Part of a small language model's weights.
Training: a variant of Muon for these matrices, 1005M tokens, 7668 steps.
MLP neurons of a small language model. Each row is named by its layer, matrix (down: output weights) and neuron, and shows model dimensions 229-420. Each number is 128 + 32 x the weight over its row's rms, rounded and kept within 0 to 255. Numbers have three digits each. A neuron's up and down rows have the sign that makes its largest values positive.
A block is one neuron, or neurons of one layer that tend to fire together. After each block is what it responds to, as a language model described it from the Wikipedia text at the highest values.

L9.down97:153125150129156053127120069087120112151121146184107089150133104136137145088110108088166112129131102092080140069139179156173111119119184143122136135125102074148154031131223106165129097116171169121104074140199143148139128164151134118176087178095135137149112157151144180139088096115127146130199096120088100117106086182128090118173091096139115163017105089081104134151197192188123124100144084117149142122185188079189163126171134117152134111112108094146115145185121125075094152118131155148160107134133125130137117108121159089107131131176140098181202089110180092182116142119138133156
L9.down143:093132118095131119139125117111088100117122136138076111125091113174156081095155092096162170139137108120136143100131069070066100120114196126136184164155150147128126126129144146129156087125177155148110194128137141231157140145109073100170120163119103106106116144137152132144112114062128157091147171165136130116169142105127146168110114129107122118083137156168130069109171121194135110152160136084139126161151165151135134173107111144118172124130139105113117099093178051156166117162153111054162163131145146134168113103144153156128122165171134143186098142152099119121115141154132142132
L9.down187:121100105155162097107131144161137138132113168097113147162172130119095107125119144136115115094116138104165181107141112188188130128115123185086096116137149173143102105118165214165100135126138138155128161096123097125104143178108129099074047150120086123195127098134073137150096124111115168109117134112147073209138127169109178152124062066098110148139131133133168132151131115128085139159145146100159052061100149085127165167150091063123134108203144135135163126116191110075125083089155108140153157112142172155064089125112112166128141137178095109165125129122087116121141156137156066151
L9.down1016:105113103109094087107102143138096038188157089109130114099112120112136088110162120205167087070053138129085118111083129137149151103125139121112157136130120080205125108119101072077206128134166151146096104131098146184167122145115095104198092187147171119165120157129126089209162153155125096120080151131155128111167180145167138185169169093117077127154112128138152121136141135142120134152086137089187171118121085146136168147155152121095114136151175098128160130112120167139121140109103145123094125160173090100201102093167158094116108108130109087054195149159109163141109104101148128111
Mid-name subword pieces

L9.down345:148135181066187123107178118122114170109092126129181140112146136072105160139115091110108095141098095162092170111132134073085155114089139097139105122084117135111139080112175108098141133095103131103115191103172135098124125081099145142148054091105061138147111106177151108117167097146126168055221156171067150153132155129104109113138111080164154059152096170097142119080125108130157157086144153134116174087054108158185136138105075057215092119081139109156163056179135163119136057138161153164107128161124130132095085132065151088128123132108122093113174164131119165157210141102086138145
L9.down373:132153106121153095142099105137144182118147114121137138147129198162174113132148080163058104139066137145069155147108145148114123105018135140220129123123119096160182122134134146057170098122092163129137090127182196090084143123127139195112134121102053104098107127152201098114124126121154102116153095129109159135126075134124103137084110143138127088062091214141111117116109175160142144149120109105127137128145101094159070126064089172139108143116168126111201116175139091108124047163125113116106140106104147169113128109127178096112161131126165077091146148122075119089112072151159138172
L9.down578:102091111102130170183051127094103128145114106179067120093106151075128139125105099118148117109095115171104068136171169124067142107102119190098119122141065176101095075169062155071172146141087128100127147136089159096060108083110123119117102132120136120115194098117203150131141094092104141103119127095126170116110099083106189170143130122179076115187074122111129107113084091162121133118113158157157091137144150139082138155119102113155153108121157163153153108176103167078167167157171142086095159162089153092149173116148149124151133147122105111093117179081133129120157112062167078127
L9.down1002:165141099069106165138130133144130153104136160100096145133119131116169068171139093114147135088132118170162183160181130166183108144082135169130083116050124153136107114047211110157158075103080120171171107160165117121142137154105117111095115146142132117031126165065186130141126090101122095147194093155065159124142126100122171134105141124165142072104055121141117094110117138127149095175137132119138093153148153105143151101141127142130089169177075142157155114133117129144113127106181138142139130122114127102136158125104157099081121124110114139121140098129123112114128183130099124171
City name endings

L6.down24:137171167138100129117160085124068187123139105097129093093113140104152068130160126091109173160187148108105164177096184173103176072137126147096122094123112121133112086166104148110092085167101144124110153094141137141139124117128143127139190196078102110082123144146105137100053102068068135109093141137135093191109103134123111123171179104132220118083183136091123106138143169164152095114159115126083112154132123177112150176169115060038131106144119136156192107150120147133106137135112158130083179097171141150104195149115123176119144113116118168101154084153164082072125167144109167055
L6.down1113:144112179133132121124161159161115170202090116134079139101168121061137107086131092145146156074127099119087108116106152166172188094161118104099173099068129096126139090118105135188107170066128174120112090165142125134106141087177114102147155105204096120086060163139127140083139121060033139053133105168155079087109087157204156101091162190095193155104133133146092141145172171101090190121160090150144131143100167136081138119116119078141155208109195079182113120094108164127107086132069163165091119124177135189126128153080138147199159147106123157114156133124115110107152136158171078108
Start of proper-name titles

L10.down103:121105147085153120066100113146119110139205168120104113131118158166053112115163129127175156108120092199133099063124086106183092136205133081057087125094158100159162099114150184113108124097085097104128145139159147198119122109129063152215162156090075126134101128132097091164175097139149122098137094079114184137131128125132148173155121142156126138138148120159189115165082131114132098119075154109134121198156141140112119105153137082120105113163152138169153147137151173136139096096139119146134086087118127157146134144162134130183077117188143077153173101165182143125107129123135183088
L10.down352:143122142119121120134132197140108166103122155130122119068145110117147116144151121075136186160100098142126114111140148134096128088080105151143114130114145166087121123165116148091132166154103115113135162102152133191130157137057088099133087129134087091114108151174031089150117148107155121157112095115107156126123131132068086196130147189183187114128126134188112140070151109111140115129114134134183158082141184095085163183147158158124117083135165118129105151108097090086129128046160126140047131098170125142143177105113060106120193158143103188121149113135114135152139136140134179122
L10.down425:111138148185105171126124096162102133149112097163076148079134170141112132107065111181083114140120187141111087115116103100098119101108152096088170124134154131167108209085116156132134014055117117104120085131131161101085103172070137113179098117146148129144090158117172169107155100163084104060080153068167110178107165154202164093076133138125106197125171149132139144185102130149165120159122162110121118140151174130131116105167190133120102172096104155152139124114127078126130088168125090137155141183052138109129167067198123129142151083142119162064145136129124101115117130112136154192
L10.down645:068154106121125124111113158139241100072152116132107122104151102122088127148101178129135159113148074165109091130130125087120137120086137123173128117053121177065082122087148144122117134190136091156113118099152122189080149142058130143128134136176198149083090148188163140104082160134057107129133152098088142067084038136072104136127098102166140101113183156136146154147192100101099115142076113096108134121125099154134076092162097095091130135117070153106142157111128164122204191113112099126143085160113146109112067118100125115149113117156152161107128162156112167144070127129106186133
L10.down852:134139089144086095149109163118162185101105180112132140192133188151193129115115155106097137139109113211111125122120189120133146141117140112151124132101130108110078133083121167022172138125159134113135107142031112146134177091129144142114115161096136107171129138115073149121138119096152173128146111072163142078162123158114113231157159117139129170122169120131154087183141135169127154072117090073088119108154164116112095122145107106118139139156149117212131160149119123081101174154168150125179132140118097172127160176182076083200133157047109192184147132163055149177151109149134137080
L10.down943:101145154227157138138148108084118140193116159137165110119185140130101107104107142169151059147142118175151115130140150146102189101128123111103163149150155110115097124125119119131134145123104146118092106124112153098163164151131104107108139158199149163091082139089130141112101133115139136055179165116135132154112110085130149115103135132141174177101121110113186093105150102176077056081078186093087143200094170076144123172135141101121111157154170168111104140138084068065121107193150093130062175082099167087179142169117126146177148135096153054133168139156111085142071152112130100183
L10.down970:136152094158153117131128128120121095173122125120154134182126194139064132133147124176164060139103121071124092125103094150193137108143092117142125107070092111099120094149085124156135109123121143122153119217150103116104124126140072205117131080140136155116080136154158077127111158109086113080087094135102128165166145129093103108095085168162096085117085089139108119160201108116098097137129047160137049133157144102133137152120110187116122151109192088186112117124137096077150121105065166164174125113115101142109121124119136142120114109147166092103238184179160135101133086144115165199
L10.down1003:134167140124062133124171138149119101193116083109089149146129101157075103155168142106148154099125130238124110110096156105132162045076145085143147115086107142137117104131144095148141126154116098112149154145135135102121167091141127148137113153112132093134144072144117138106109132178139156099210163102155071103097141116215157114151100118140160125159183132137217175139191205153139130112112127119106130115114115140077159132141081103118153175159115119110090057095144087102135099118181113159094169074184106114110107153130109140168107134071069137154108116102150113080139120068112091083
Before an upcoming number

L9.down217:105180171156192180122187124159159110215185156121134102150130097112077077082102127130152159135134138236121122085118157132139122098055154122152160180104178077130137076111155123103096185175173160127091181182153176106087152119104121108117096132133188150106121084140127092178114148195123105130099110147101120115149118145169110193088148183133185108161078122200151137147147108086180080098125154156097108121115113128067095164153190109143125178140113098091115168116073145094120181117128189126182150103142156144177111114140104141101168121130077131143136166110204121111136203117142160102
L9.down405:159142206193144137182156115070164144129106136110161186103140103129176106092130182107161146109180122244173143087066108155068137096138152064112142097101168128047145124101084150115082139162155139171114194131152121116053107101139084114155123090129100078108102102181102186169135144124106109117164123146105159099123127179139131133118126147111178137135100120136158123092121148137119149142092123144100118098180163107067122184139099088095159105185081119154151137148161164129131053117099125105122110131093163161099108056141154170101116104177084165119135156100162089096145158151104148113
L9.down565:117118128142089069080127122093135120081105096091091157132119116086133129144124156075186139122197136168129133054138160173108165119111181142144130135078150155112114079140086143036150143117099149175168165130073128105141125137114104113149083092084122109179117111174124118152136153182180147080255070094152188126152161177176122105119149115124186175114098163154173113140129150149135081149116058166171158149143151106128150124186117086135130112146150180120161075147129132085143174135140135138111094166141132081130120154149157126142169123133145110087131124139154153054124155060117085154
L9.down728:073146128150155125067151147114082079175067093118149123140106163120098108123142159165100164139110136244121179077093119160176087129084140085128147108164166128141123124108166142133122141114092102121094123099079132127099134110160112161093092108166146166060110115200172085173169167111130154093255150116128095141124181088082112141140122165138163196174146156173108122159122115154148104057170141135101124121140104168173092148155071127141114123137171089142127130126128077156116120110172116115166127126120102103113135102143183127151130149128156129143122105116144173108158064089140178144
Anaphoric "the" to topic

L6.down132:121090154120101160101116109160119123104132082141068129117073131122140154100094098121125151127073101168102099159138071195093167123123141136211108148103106137140182119091080140090184104174166095129147121147185139111135128143117140142133124157094106066123089100152169043163158116118124135129217171077114127160103078141147079159153110080107156103136112144122137131189145104172096111152142138051115144116041108088179093127101092086122120166144115152100169114157148157174165095105124136132126126122130156061089140127129131150093145130146113115094139184112116089113150095131144165120
L6.down1262:149124143148145094126123159148121153128088052105160127091089146127130109156166138163083111138142090211155156173062166185101095105099091076134066096095113148151111115157171073128167171116156114136105103137114138096094117063110099104127117113113104090136117108249103157162180106116071177140133138109100201156175119094171124159120169130101089105087139121100119104101086070142091117142096112099179091131123155077100163137137131120126100135119128146120130166163209174085153072156147163164168107143127118147197154094061165140120149145137131122121155167098118104149160061189179128073
Place-name comma before region

L6.down812:106129192151150104145107141071185168118108188096143138130162126131145181141135150132113124133157144044177129118151135151081147146152111099131113081112086130156138091203119073144128108046167183115106134136136107171121068118143090118199145137142078137135047162154146152117074101131132127128121124137132104077129108119153149120110160175160132143125096096123116103099155169122137116157082063193083131165081140123130119156108129171129125170129155117192189153163115122140156128051099115160126138116160135156140105116156125120179145111085199091149140109165124130176146094144142135133
L6.down977:093078184181101146045154114139115145117121136137147135131155152109167161106137131129185154142136097120124100135130107111110114125119179148115100167154109136145114174058181169154144176082183109105137182101155111082102120131159174134124123156144131157107172137090145120129099102162114101144112136213114223140143111073154158127181123108137066117077146121124146182108172201183117108097120166161123127137129138133122122143136095102180171157140191129177095183147153115183141076121090109143095116115079118140141150088145094175115175184108143116142182125126093089110177125127129161123
Mid-word subword fragments

L10.down162:142117131096146060086099160126108163135144130183129132156177125126108092106111065105117165085117114118179138094090137136105041120111116204128133135136142164168108100142133114106121119126135162120089111147130135161092126102147128075148113141120139124100094082146146075114128119091140137137176093115153058108166110193180135233111159119063129119126151108100150132128144080160098106170159126111121123100126095129060134203206144130155154134113134047094180168133075149105118113164164082080070140150185111079084160131146122107103127144145095100119167104123125109125125095121127109115
L10.down176:100190104071129099089094140098097138098129084140131148111156163132137155128163166119138142098079069052106137058159109164086127082079141183150153106081174153159114087143135081131121160136098127141160087142151160117103099108179097098153158120124161151156102031182153146183135108161126125150134120143174090132154187098102179081149095150115036108089110178094170150137107134131149142105149114159106089093169190163139071121166073190130112137113196132156143155168126159177104147173132117108131167107164130140144111081131117118144176075148141084172149166107197114170172163188118140106
L10.down384:080117148180116112148083114143107123157123162118119095161154120134153110105046123075200106196140120063162079164147080137121110206166176143130137109110078094127118157141142119134103140109138119137075066082116166150185131075108161096136142053165112148111155104150179118134112105110103190125130087107156115112082104139065124081122166110086158140139172118101121101119069111106130135102123093120141089135095138068135108139106116134211154102137140175074165122151164124082135115136146169136161155114155157154152113129125097145178164116107140154081178187132076148158151123125132163106
L10.down755:142106130162126146114119177155129132113092154118108115081149116124142114133119164154157152092133095102110102152143131139102092144147196081143136105158089169108132146098067152112110054141168172107096136154124170099107133141142108122116133169181106155153174130062123142097115107105079070136255065123087171121092149098105151159119146113150126119092116127129178092165156154118078159067124128104112097112101134082091146168160122079123080190144111099189131162112149117139142119094085080111114142183084187108179121109120111171194139104151148067072159170166094088109144081151140134117
L10.down758:168095130109146142139123136102175106142116166116094130191105144107093110137109129086141141097102134094045121103134170158165114103084171113144129118165082135153127117102139157076119196096156100093094107128133139110174138182089132125176133134125077105125117152138149136185135113110063102101178150111148099166107157119154185113093121074092101083108185166146127108113151117167094166149127144130102144118126199154134145187129073102100086123124133109171141055099130110141131106117166110138151093075094114113144130149132112125101151089133122073133109102098110071081177123165152128088
L10.down760:108122123168163115032143146108121154096110104109121092145123124092085168118150058155125102118118173137108107140140148101051118081133120174148175157128165104108117147108124117090131167172068112108191096199133158228148131153124153107140076113151139101094082107186136124183107106148142155148156141104130128093143065202181142058166107125132134118145142149127074179067148131106152162123133142142181122144156172151121065134088120060073143059115063112071127114077169111117168143077143081130152118132173142110146149073154158113149119090172154101140115137154156161201158145138091147132
L10.down955:158120108140071116080117122128116114128125102063139177095124172182163135083169132162131103140117129130165147174128127113075167071116119122037126164123123158116184086132136151118080092139099078104184159163137145100131089130136130158104097113118183157162103090153106157115115160152119122126203129121131037135118163078109145151106132192188132132138118105062115083175140168104153108141129047148154047174112156179135113127146073120153165120144165151132133215137141120109155135161110164097109099138089135066195125116093114167123120171093119107080177149085040080102170127197137162096
L10.down1107:104135137154104150119167161107159115101145142203130135131122122074089036184116111111120121094136159073137172145127122106163155046083121091105067114074051128162119106108089145146114104165195103106137090094226117116097088121113104130121112121153038106084090127095162122111048133167117128101124060172082181119104166089110186149128097140164146164072113119155168128187151100144093115087142134099141143127108161150122123187054094132125096096129110081098111151178125059077176188147054090089130111137191166126092095173133172124152162132147114121159129159090133112128163142091126144109
Mid-word proper-name fragments

L10.down471:107167160189119159145154149118152136168135157150126115131140075172093166130101136130133154085119079111099114119207137139123127105137107147145088117100139113198050112124133069057108120086139105150140159175107161136020111146133108104142168052167101131085174088121136130125104071178131186087198107089129151140109188156093075114136189155097192127127134202105158115144162144091135089140142093181082126135135135092173144120152166096163149129101077152086117081175103172112163146149135144147123123162114120179067130198130088099094141066145116175188076162112146091153176149119096164132
L10.down622:116188086198117125096114140107156118092106161121075124124140188126128090179072134150151111130141113221120151174124111175191142179165130124126119146147103179149121085055127125061158177100143127092120152159128133162155147201119119100199141127162122174136132116127091144106154136156158073160188104103122085135168166119108118056123129165158169148119137173101159172159178140141106098124109161176080158131135154178109148108153155109083123109158097153123162153129114174127125095076153126185139054158178122163119163177146128146095114099144078111124120071148136140161116154156167142122
L10.down644:151045125144145156096121167120089167101125108112174182122200139125072117108164142187105113121107108255090135255192075086118157170130117133137135110156104127119104092113095106075117117152104115101078134154121170105131112124137100089118138141100182164109126121191164120097090152128181135119165132152127116169118132180086128097182137130176169115127076155090151111109086141099121129142142098185134151132148142077136084135113133079155131098089123119082127160089142170127156115097119140147118164158065121116182153131139124119077115142190133118140129142138093103107161128163147154064
L10.down781:155123055175104109093113144114054133155157116065123127115110141149141134100125109192161114138104101193100098092167143146142160113150148154082153109117160088127138056169136116113087151163132140179110116118163073158117176130091137127126104144050055124155062140136150118100175182178174117133202160178161095114099161171149124125073120157136154123162111135142162119125132093117132107107085203121129153137132107098111056129093180084109156101089160123089096129135110098099134171143129125105105130143109078170128126149087052128102105136136126163159079193170152109095133187122097118154
L10.down822:116114097145158113087100091141118117106123150101094127177182114110108141080088122100146131117116117202138145140048132137175128132161155108146128108114152162147096153076159172000166107144140171089153140075114132116167101162109168160125163078155098143137098110117157115074103148129136123105209149142151162128179118154146131147178097084109049115118170106162048091108093120131162150149107110147127203163143135097166070122127160151097111116114084089103183123042139122086150138103142145085133145141186160091054181101056081191144104104125104143158115120095174147163110158125150173118
L10.down857:147111111136128199132153114105118048207116129130147132066225129111146163104090142131124161187134075206130112152114112125084102099107123132152145170067105092145108149073123139091151170120172080122144118159113144168074113148115152110100106143082123123041132127142137116105098131117142131150101126101108155138117085088066156125171156127154130160091120123106112127106108098157085129094141196087153054163099176121071149148191096084111140126129142130107139131092105143080116115119110176172195098093129164152129120172107075174094151136115179147085165137126119178186110117139149122100
L10.down873:067147063140131128129085058159179126140112149092155122091117099145145127115154156116151159077134096136083176073189174077172146095126130076163177096121154133120143080169095154049131120119040115122119135159125115159079188104138139175145108131169094141139132132096065121146141142092113112075186151074151148186159135115145158150135123114153153114170176111173105068094102061129134139124114198124095132139178110127138111140106126086084123037129153160122100143084115149161188123133078156143080097156173111152138129169143158073141119092081148199112121117138105134128113167141146144191
L10.down1165:115154125155141214117163138106076173105118159125169108126179150183129125070126158182088105143141152175069098085139169094115186159141145098164146159107108177153116124067113118000138101130126180095113118155176069090120120124106115099086129060175146108104081163073121156076094105117095109109255155087121140112104076151121140133112192144160110090117074132153151121086197171106120162144123095151130163131162145171156099121130173093129135132135124114156098116148160157152147044071108132164137125189107189150167155124154123145114155120162133100166113117099124108140128108161168163133
Determiners opening noun phrases

L9.down247:107128103155115076164091048122062059167197112161183137146086132196103136080093125119144114090111162134136107157095158087160171131086134143110106113119096187117103118098148085142111099093156092123138163147119104150097073135194108097097111128089119106194181089052173176158125138151199105149157132141060100151114173105132095120181082114168099170143147082151121128107146101182095151127080094084153139185138120048182173098100132147148187179142121105097048131104137126143106065159160126146142189170088138083162104106147179063176171172089193128129134128153127087105108170107123141148
L9.down519:118135195161119115130120156114106146165116097139094098149162107166155150189137125150107097150132160255129135092159104163141118126115155134156078134170147115106143112153086138136133148125130135087153152150145095141149088123148151150152123116110114146142075128103189166118148121168181118212110089097157150099158102154143146165145148115152150165090173150124160125147117126102120125125109128123149195096123117104155160101165154204134117122159140106094128105204163146112089063174134116186103142151108149099099068110117121117179109110072133066170105117090145098178117068125094189093
L9.down592:204098111103169159118152139158129137111168125133166074114105185113135177120068103115088091185107126255072145154155127123137147077104090185144123083132107140151108144151161061098075132110113181126118084095061108081149156167140146102168150086129149115121155090137174102143121171102138152094189070166111058172149163120067199083116081087195166120106119144174133106141145079183137077091091120109148165102147080119088143128178107181146177091106154130198112097156111090102088147146160165142119135116100126104079122137098082126124131104119106117112117168170154119166158157106068139101
L9.down1097:123143158155103093110118131134082089156041146141147179152145199072118112111093130186093101097161138115140140095141065088154121105152110090111104165142101174168124120123105134125149115122138157193135131136110139133118117162097154131065199080153148139168135172105108133108126147118095070123184129106124134112105130134147111107145112140145139134164176137122145188110111152132139127129133152177102097099132148125093131125169133115132125139101100067104179177132089095095149116129146086107111158148136080158076081107123165124148145107156122140131137141158117175149125137107110157049
Quantity numbers in text

L6.down36:116107130136135162124116115084117160110103166110173141072153124112190147058079131153165126070101204255128080125115114175084123130086103100101157086138166172142153135142078104000128064150138110126098152122129086101182099105108165150141172084118153148160122152158156207106107107158145150120255159095120154076162154092095098138155141132120124150166181179080114142124136149158162126163190067102090149102176164124122139168126129118113111107096121195110146117166070104087103186127138134136107125110088157144122154166151124179188090108099163088093130136111177129134155140156109120146
L6.down550:122156109185171163143111070092126174175142133072153143130073166186118169115121141150180171096152122255098104072103127190090116090136102112105129136138166141154099131135136105101167088137138121166123139117047117150085090160138153149138160130112098108099173101124183153088166110140100159154184149123124130115119137097100118157121144068122144120107187160093100129142096161167081112095129108117171137157134072072085124115166154132128068155117071124138066087139107140176072137133147129073121144103130136122150175188162141121085121090077143172209176193143141125130178136147131131160
Quantity words before nouns

L10.down15:132123158119168162130107155134107145117091157162177154121119109097129087119063111144128145092124124149105117143118086156131164094140152069132104079122125107173166148143118112096143136084107135093147096038138163172180071158144160178107132153118151122176122161101120112126121110153133187112185092081106143118118148115182107120112138132115165138053049096145113112166170120149125118188148103150160049141148123092108180149169052065144116238102095141137130107073076112146101121156080093159149142124088111115144134113139139158169125149113147108094161087140175169115109144101115152119
L10.down22:193129109094063090091160105077142069086167124085114112096139109136154119082103129119129179108125097125114181056121162113132120118152102113116166093069123109133119135170115100125122115067165128086121161137106100134134104119108109103077114198075157103103105180169137163152135165098124091135168081116124096129159125086157153114138161101183130116113130189101154117110128148093114127147136117117107118163075093100104151140139147148132074112124129185113104106060089140118107066126158114172131148180068106120157141121167091129089106120127112226151152138148146112132090086137118160107
L10.down47:148143116157083177156109131115140104143173173174188137078095150121126125097123132129109124132120129153128170150146130152081107143159149145104156145082133158128197128158067155192170108120176165197151126114101121130108135110112109108190123090075119114123181165174136112089117153183138159129234115117171093155123191075108132084171158119150157157164169135147161116114126154125117164147176163126138166107122166143197133145126173188138186137148035105135078092123083132040137103140143142124129112152139151203090146152167097122074126145108160172152073123207107151165066059176108147166
L10.down286:087079168104153117117146141116148129081175097143095096083103193111121156088120094157122154143068099099148137093109115057093131166102146157151147076154097135116069169108154106110114126088197172141133108090159113106177121092148118172042161111179125138145114162070141135132175123115136116097178098122130193082138120128119108134155153072087124115211127069096150129167138093151137167120095131144164168109059105107127114145140134132140123129132126146192138166204163050110107148173101145082103137103166154077113144136111132159126135153171121104131175142166118134153152134104114172126
L10.down607:123132217108142109098149129106124106138177137129153191121126162191161164092119155153105158140139076059100124075137158152147133121085149133105128128139099102175093138181117113129115182101125054149133148113147146195127199174080137167057125118128120122169113149156150146133089136176157123108193112141134157090166109062104085137138162148103123101163099111182149146119122142100122087104157178132121091134115129142110142195085179109107075169078105090107185117170169143078132092127108101081082144146122105154175188108185098161162099132070085097093168104163138140114089152125159126089
L10.down766:148108121138123073090127126091128066120091082132111118135112103085132110144127087108140110113077114146201114152119163117151158134085081136128103067131119155160110080135114204120133124150120146181153115110111135086154112084062120119150152085143157209100157109080138115109116106137167148152097055120167163190158087124108109115067188150126175109119130078138168132180119152060137152112134090145125127166192131167142074119132147110077108141148136107115069089164167068118105147124121082148185113137130103205136163094180106150089109168131114155149091108159113109149102087116061127106
L10.down862:172138115132161076124100113170125063184126162194122084114148129113157078086113174087158129128085190146072102154088132125107153145095101116135126118132086111143123126121157050114151095115090109131089106143140144168150203221117190178121136101104100142169128159156129165132098120141122138090146158154145153116142169173165208157062139151151102145123114104086076115094137147161110096151117108143107060154082110112129105118132033090115089134203144114090161169165099157137130120089108094126108135107134163111154135152188122136179144144074130131129163134107138137079126124067112159076
L10.down1144:143166138130093116147099075119119141135121095069113137102155155139122116093094078192115119120116101239108127177093096054107195058038083132170082107171186122128132124119131128139202135126119161115155167177135157120076127145162093146111082152091101151137131089188164074173196150146139144095154085189095166140210126133178104150066123137199126095104068115134123092121127094151162110124158175100143104154112120062143164110112084143188105124153133152117164136168172105094126144090193151179137121085062104078099102135116162107125148112098092103071174181087173114105108076105180140161
Place-name and unit endings